From a checkpoint of a small transformer trained on Wikipedia.
Size: 10 layers, width 192, 6 heads of 32, MLP 1152 squared ReLU, vocabulary 2498, 6.88M parameters.
Architecture: no biases in attention or MLP, untied embeddings, capped logits.
Training: a variant of Muon for these matrices, 144M tokens, 4380 steps.
MLP neurons of a small language model. Each row is named by its layer, matrix (up: input weights; down: output weights) and neuron, and shows model dimensions 96-191. Each number is 500 + 50 x the weight over its row's rms, rounded and kept within 0 to 999. Numbers have three digits each.
After each neuron's rows, "fires after" lists the tokens most often just before its 100 highest values on Wikipedia text that the model never trained on.

L3.up79:521520580441583430514595517489605430501534550533477488449536457420436526504520534520571573434531519399541526436502539420502532565569482620469531515567518450515421438453466473573505577543517556519462547502544478520499522530487547489514552514460501469447503537488452555487542424420488474415
L3.down79:510443454499498582486472593440514472472559481520504496472437531532405442546531509610415511453428505441503443508500484498404419561582387488469456550511588422502467545480544500565480500474525544503535479452429598535563448559466496530509535529511474574500476509545419502558488490522534555468
fires after: " H", " A", "ig", " B", "ac", " C"

L5.up318:521495502490521441537499452551561580444521443422498488559482530570497524526533486469417553470535339550351531591501476457475474493572536548551503568507454555451452505547394553449481440448499437526518464523525458489466426496570569470470444545434497506483518562362401537496598504571507494549
L5.down318:488420533581481572496510490495470377515493521643428450561518532522423505515468556490521498493482535472445423491453421585562530557541477592465498537349500510607447548545510638435512558496566496371491489479444530519544522473516514480562508544458570475514529515581516527431436492530469484547
fires after: " the", " The", " gen", " an"

L4.up995:506574530489455573460525548521514534490473487494425502541466456571551507507477477424585481543503472507555444445535546546461571540521457383553545526469407501509505506496512477463387504435523522411492446447394539467535516441510531490551436538480433546575530536453505437529524523495449479453
L4.down995:520519575513472564549444530394470495384470486444546608547583523413447435563444593545480392540553567538557600444504507539510559561596597486447496452498494495501538439580510473537510512466519526549523506421528514480559540456544497518406545542464493547433435464512541491488474582487489586473
fires after: " l", " s", " Sl", " d", " st", " L"

L4.up829:515496458518456530517445462445457437528503593483483438522435592558497506513497418560482535425541369515470576506358542455572523563464509425418473582447515454559440469520500527457503436516462477523567501491500506456452572498538533512448587512507497509447570498529551489456487517568512480409
L4.down829:486535559415464543473523468472571511571515456446502551521433487566444476497543488533514475514426412468472562491498521451420465452470489535545527388562566550432433520508530536503410495499498488540517544426462509565562391414492504487569481546497459466434543537432553444612478487511499484456
fires after: " f", " w", " th", " ab", " n"

L3.up322:578386532493474488553574442497564547590513518394533547544572456516467607487396433586540524446507566579502557424502580468492532476494467509519456440502584454560470562474496449430516526508482538468529526368494420496462497441582516453531519516503521460477420455535534471478452487506461510517
L3.down322:566472420500539451548405563498543495493508479522565512598588515483573519470450515482530495511508523585606520451525523484419603483387471531546501573523533454490551408542530563499469462507451465581442523541521536458396536430519543479528539463524511593530435553525469533497423504487458515529
fires after: " h", " H", "h", "H", " out", "fer"

L4.up331:438498536479444523536530531503583396494566539471476486470517489358472601504524532589477506434572586432503446495496574531496420559530449613519491441558555463455365419440503480516545527521558485537450469510507422581407537458438431488462435432511511484518543570572554416413526528388463500504
L4.down331:495524457473522485527527501509468579483528478454464476454452607564525573470523494496445420515521578477484424555497499498563432483447444499505479458484467492544473411426436443546479450558511525488487398526511572478477511539447452516528498504555485470479592479516537414510430508540555549476
fires after: " H", " University", " In", " A", "H", "sp"

L5.up112:575467477427393529547478463411605472449500455482403469497671544479469464415492488515461481432526487470538516480463536459450526580570517571456474501468559431563530546549561493463422544451554451407528611465522417567478417444623512595445489506512480486530553489488462527445453537397492493430
L5.down112:502497428549492378453535451510514412440539467562464383518477547481550549431475541486459465524540384580460499520456541497543554451533555494490475503496403567570535492464394489455457426561488493521504480444382508534521478460560503455476429509437519445474471571488583474574451470594471493490
fires after: " H", " E", " h", " e", " se", " be"

L4.up719:543481551529448410532572510440505442580482541540453525483529448455514565535569502498506523410542549501507513545456598430514433517466487496454453449523534460652512550529533488487482476495497505465482581455499430480475511452479493531478532378462442539556569472506456452506456575438500499471
L4.down719:530551518477518422526524502425484487424500496491533433572401470500559616495523543421516524555484429522521435508485526441469382484514475469482546484498528589578523504494500522430511541619507475460569497486486476542388517512439576510584467575457429560480514585444590431527452406499452447478
fires after: " G", " H", " h", " g", "av"

L4.up858:521564474521577480528465415398487491514474506547561518604488478456517560413470468494485480411566465521483539511519541380549605484429430451477529513480490463546494507537554548461502547420455490442563481534523484421515563455574481434518493605471488565503539480542543530484529523449517587474
L4.down858:537546584470450611482502488508470423469510506408502350461503504513487449502545608519504476586572538537478594481573461538452610507455533528397512467523550511414536498607464513498491460438527428547437488521554527473465514433494547509495499436526464551511397423464502538488495455564521494547
fires after: " f", " P", " p", " F", " bro", " th"

L4.up156:486410577546443550467520518528497468545506413483503537583508520574481591598461504467555477435466516455441491532391497460571478478494538544520468558471454433482566574483489510459482570440574499451507574500450572598429445531535473471483441441525498550473513521495559552521524467428451514429
L4.down156:573441478564514609496465508566525428574513548484519479480605538464541504488485496404582472587422452468504558501532501500565496501504528424468555510493511491561454521523506472513595462555517504518574498455594576435550566562484509535443564474379457397487546451546469508481538409475448526499
fires after: "S", " S", " s", "-S", " f", " F"

L5.up1146:552526553493435541527550511426504555468581480576452529492550454574453515523418427486582420579506493430555444462479578490520585576534452442540511546520458521500513480612504491454423551503463510501510433512565489521468599484583501487471416451509524581549492507478559496484386564583471499452
L5.down1146:432571523472443674565512528485512534487500525428521506479498497586520478532498500480502451518408479497460557476565502534558497489479614403455496554456536515517535500447586484617477451485455520481471505556569517420536439507497538533447426526483573497504474498488577522488530432522541497537
fires after: " l", " r", " L", " O", " Le", "el"

L3.up658:474529466516447518436448507438530509462538587437473543511500514486573479528496506458563527476553530462554508533569431447490540449497477463475592521458552525486434439539454519518583582439500624491486453555377558493459519447531529376489591472471573496591474495458600483548556531503428514416
L3.down658:405556474557439446573514521453442589486474508537498473502510484441516588533595522531499475531492403576481406457512451542494511522554401503446487534601438535493464414555532490456444492456408508456480456456465435455546473532503589449547397519477490492549464456475404552522440552477610554450
fires after: " M", "m", "ur", " m", "M", " pro"

L5.up202:432488451475609551429481542472586445571479416507585549543574490516567443502485481505496563455497494482489568533471481539450521586523448487540483495490416470468480478459512459553429474469508489448475573535470565673476469536519484558407456412540559560568627441447558445538544401502518487407
L5.down202:501484486448513534497501509519432457543475579527421494555578492467425600385497463488464468480578567443492517451408512470461495494438582499556540512568437483495504455531534467530511477498540481519477397413500492495517514543508506417445540436454455565472447463589434422481576460431535602576
fires after: " n", "m", " un", " Al", " r", "ig"

L4.up94:558516489554428610571477640499492552536462581533370518521545466527513427493410476421458441541459550486507510525451492436479467551556392460588546475502393535508526484478503601525482511399435483471507425615521528513487487419638553457505466515560504480511558454472447443482442542496411484445
L4.down94:559560471464497493435494557474524530436485508447492369511409514467476359441472606497530503457547505538482522461451530526482592548484530464505507436489423504493436443541512492504496533458599542515622524374452529493547494393492550546504593558415470560571466584550574509505476523506452583533
fires after: " L", " l", " J", " W"

L5.up71:437432466533497435478519472505478468524468547478524449340475491479480471582412485482566447510517521560571506483473494559489444575590473524387505424566466433566521542439575428511553466501488603502487383435494517477519468472510486502458475475551424483443434437409567446486466473439482442593
L5.down71:487487421522524489576563481483515559402528451481451549529537385492462498525535504459463426473518461482549482443468525463504477426404549568501551523489502455559501390506527473451429433526575449479494489540408511580599530558543483465486549429325488600553455439419428515573462543389562559540
fires after: " to", " h", "g", "che", " as", "e"

L4.up497:493455561533560536480500469573545466527474317491491543608579535500437564553533515447366534506532528558496479563548480441539531541524489562479504505471504483525536429513482499536364562490478528411503544459465467538413389529523499575480554515442608479511506526560474483556486499548483528442
L4.down497:535490519510562556433523564509434440522543575512586483644464519493488423510533475493547477498510505417578412500536545470496586422478501447532428474504497468460516466476491530480553494445508447499455502481482448604537585495375444532463526435576467483545539523440499447543497488442522520474
fires after: " S", " n", " s", "m", "S", "s"

L4.up558:556457511493521445481523473429489559511457603408471528421609470539491515582461497485632526482472544497542461498478497469576561550507603517525511517515486404557477611448492467459540464509478600574491558482527475563405451446495522505517496431473441417506539502554560506537540474544506429556
L4.down558:369500488497488613478479506458543485502505409420492432517523565402494488435608493517569496474530521565553527498524458553423536395532505551453420464538501554543517516552495485505443500472596377550556470571509532471539568473521522461502565532450475573527461451571443508462408462442444500448
fires after: " h", " H", " g", " G", " trans", "g"

L5.up299:494497505537440415474431501553464460508483513438424414467478434563484536507477382563463487483488470428511474345443514566455462503540458455484452477553495486402592413506493577473507415441493497524500474485531483472466426475490508577482468491514632400548454531516422474558454461549389394548
L5.down299:500509537481568564454453591553484564613525550570448575579446510484584485427517483503550454559441510542472441475556468464514531543447462484425543420463534547448471550511460528595490493540468514378525499491475448552508441493469556433485655584504557449462432509587383539497479477464561504450
fires after: " In", " At", " T", "t", " ret"

L3.up795:519530474462527466582445547475465602559533482374451557509561474508509533521535498491489538391563533443542426527514554483546541461511472400447526463507613544450530439520440565593485519406574514485508480561464499485531536507456490362539643512604561434445470508449472529500595502546460476442
L3.down795:525492441584466465497541473476517489586572617510511434616541523499526487503529549506542448464488389470512525470573580579503576485479494463517555489504452499496499555475523417485500521536467456514483493479497475476506453477484507498528407461621435420583441428457528529475465496432403482591
fires after: " m", " M", " K", " sp", " w"

L4.up571:544398575538491410608458523516549550548479449527566486503514448528423535543411477509544562507570544417473508545502457504515531491501462496497526513548497388585498486427475522541453446447533360483499569436568473526467455533593533595490415473500569520435483502525573514452479509450533522437
L4.down571:557450474546542534528392406424418487496538533476454451510457513545471533521444457531495409633457532401555486491582500481482448555519558423531511491532582504534440477421555467436442498524449433457484464610468500503527562559540498470570487479384510544482438573512449543550474465548546461461
fires after: " A", "A", "s", "S", " O", " S"

L4.up735:519518511460597538544578544450511447529495471545499544510612456456584493515422536466517582567406536541535550481453555538449528526502480581465520493383505483624463495523513579488508480435488578553492521501529496564580531440403495425554512583460478496500514633545500558549560492470519454421
L4.down735:640484496516459498473523511473460432488503489486494528464462504630378518574588609504561484601528462475445484490564464489538572499403491522464462478495461461512483533548393520494533509535562523572512537555471518568534464525532480474541533336455507577397441533417536478530559478512583494590
fires after: " B", " h", " pr", " H", "uf", " gr"

L5.up175:514503489580572570478466543549513392491624527441535547527491446530503508534517509534513545482460495551534496372584461459497537510495477586409496454513523512512423524496444532541606429447578585420508528451522479490469555521418537430509499434445492451416498510499453463521580486427560496553
L5.down175:523483499555505552576424496531470434440430494485482422457539588495440520546549539571407617551546617474497536452549476574474572532457454543467528488526468531347410485523524503586441481451529591459579507521618569537512479539535503574517515540523517508396459414525490456456585523515494519546
fires after: " H", " h", " C", "en"

L4.up590:440485508481460538442545521560436521480368524459469495482496483542546504531539464469487520564589482536519554497535516527596523594528482479599461511551519491568459540474505551459531439566574474420449437515458467489492461596556486532536481485378526530592592429496536414521520421428478487498
L4.down590:573482456534566525479567661518539400493514473524469502552457565446465523543530432502493574507504560539410481566379444527590436555553499447544455441421400524476522445474507511506545595577512509449428477443511547498415522463521492505368517521492476518426493473505525505512454526492468433585
fires after: "\n", "==\n", ")\n", ".\n", "\"\n", "\n\n"

L5.up582:547498489583496537511597493532608496508550518467518450499499433456525488512454488496559560589454486528486612608513477541573508507539422415495542480454463529447542521555427582502528459477489411523574377581568548512485471469578486604462434507523555464520465527513445569501563490587508463515
L5.down582:520450432576584483515515550482487461492540461439477491477438500489458541557446494515373553477464507547477480492500523572511523405492454541463406439485549464497497444415503579556500449453586459428439489539527529447566581529553501532532592463444412579363513493480516500506469443475611589546
fires after: " the", " =\n\n", "\n", " a", " an", " l"

L4.up473:507505533476427529545593566596485461528454466524514556491511500537475413477552473493407568603514525435501528439470580464394558526381553567454487475473445526558454509500535447566472514459478487581475486430516498415482509445516539505471533401546522466500582494491550629586422542553451494532
L4.down473:451490539459431444553471503566445543540395549497614455453493432482472482607444517557506526517482453548483478391542463452448504473491501531561508435437508576422494560552501534544555434448472544513453501543575454392534510542508511608503412505495475470453463498523598595529470482521550537425
fires after: " R", "r", " San", " S", " Br", " L"

L4.up106:430531509445456567441546494480516489495497489507564461515505629464509487462507445549453520572515445473557511480460550403448563476499427523522512494431448541483569479578473515471488474435371474502459458533447448400488508416525582565528507460489497501497469475530508508529412543455493569528
L4.down106:532500450502432638461493539392405535569437550511543489483501600473446471578474562563411403508527476510523533427500562450527443521555508592508530434507513583454451495476610498511529537513458506523417546398482528392569458466478493484563667506487531498452407523537569492516555453480541603490
fires after: " R", " Con", "r", " con", " Que", " E"

L3.up284:430462546460509525583551520545435584495531434541510490434413536562468454555495462406448431552543539526465527400474436495567539565463450463434578537521431500511420581535506462481497545495599490545531451519465426436638513546460464573560485510389548514590560388517515424511452485586517510478
L3.down284:614498435486493539446643577519487489486484465490511515452535469463510540577506369511555630515538581434388536489475481486607557484574523476593477473492531507599536492481561501425574569533541445502388505454441572465593452471508480487516500495490460549441447523497473516504458495547475449466
fires after: "\n", ")\n", ";\n", ".\n", " under", "-"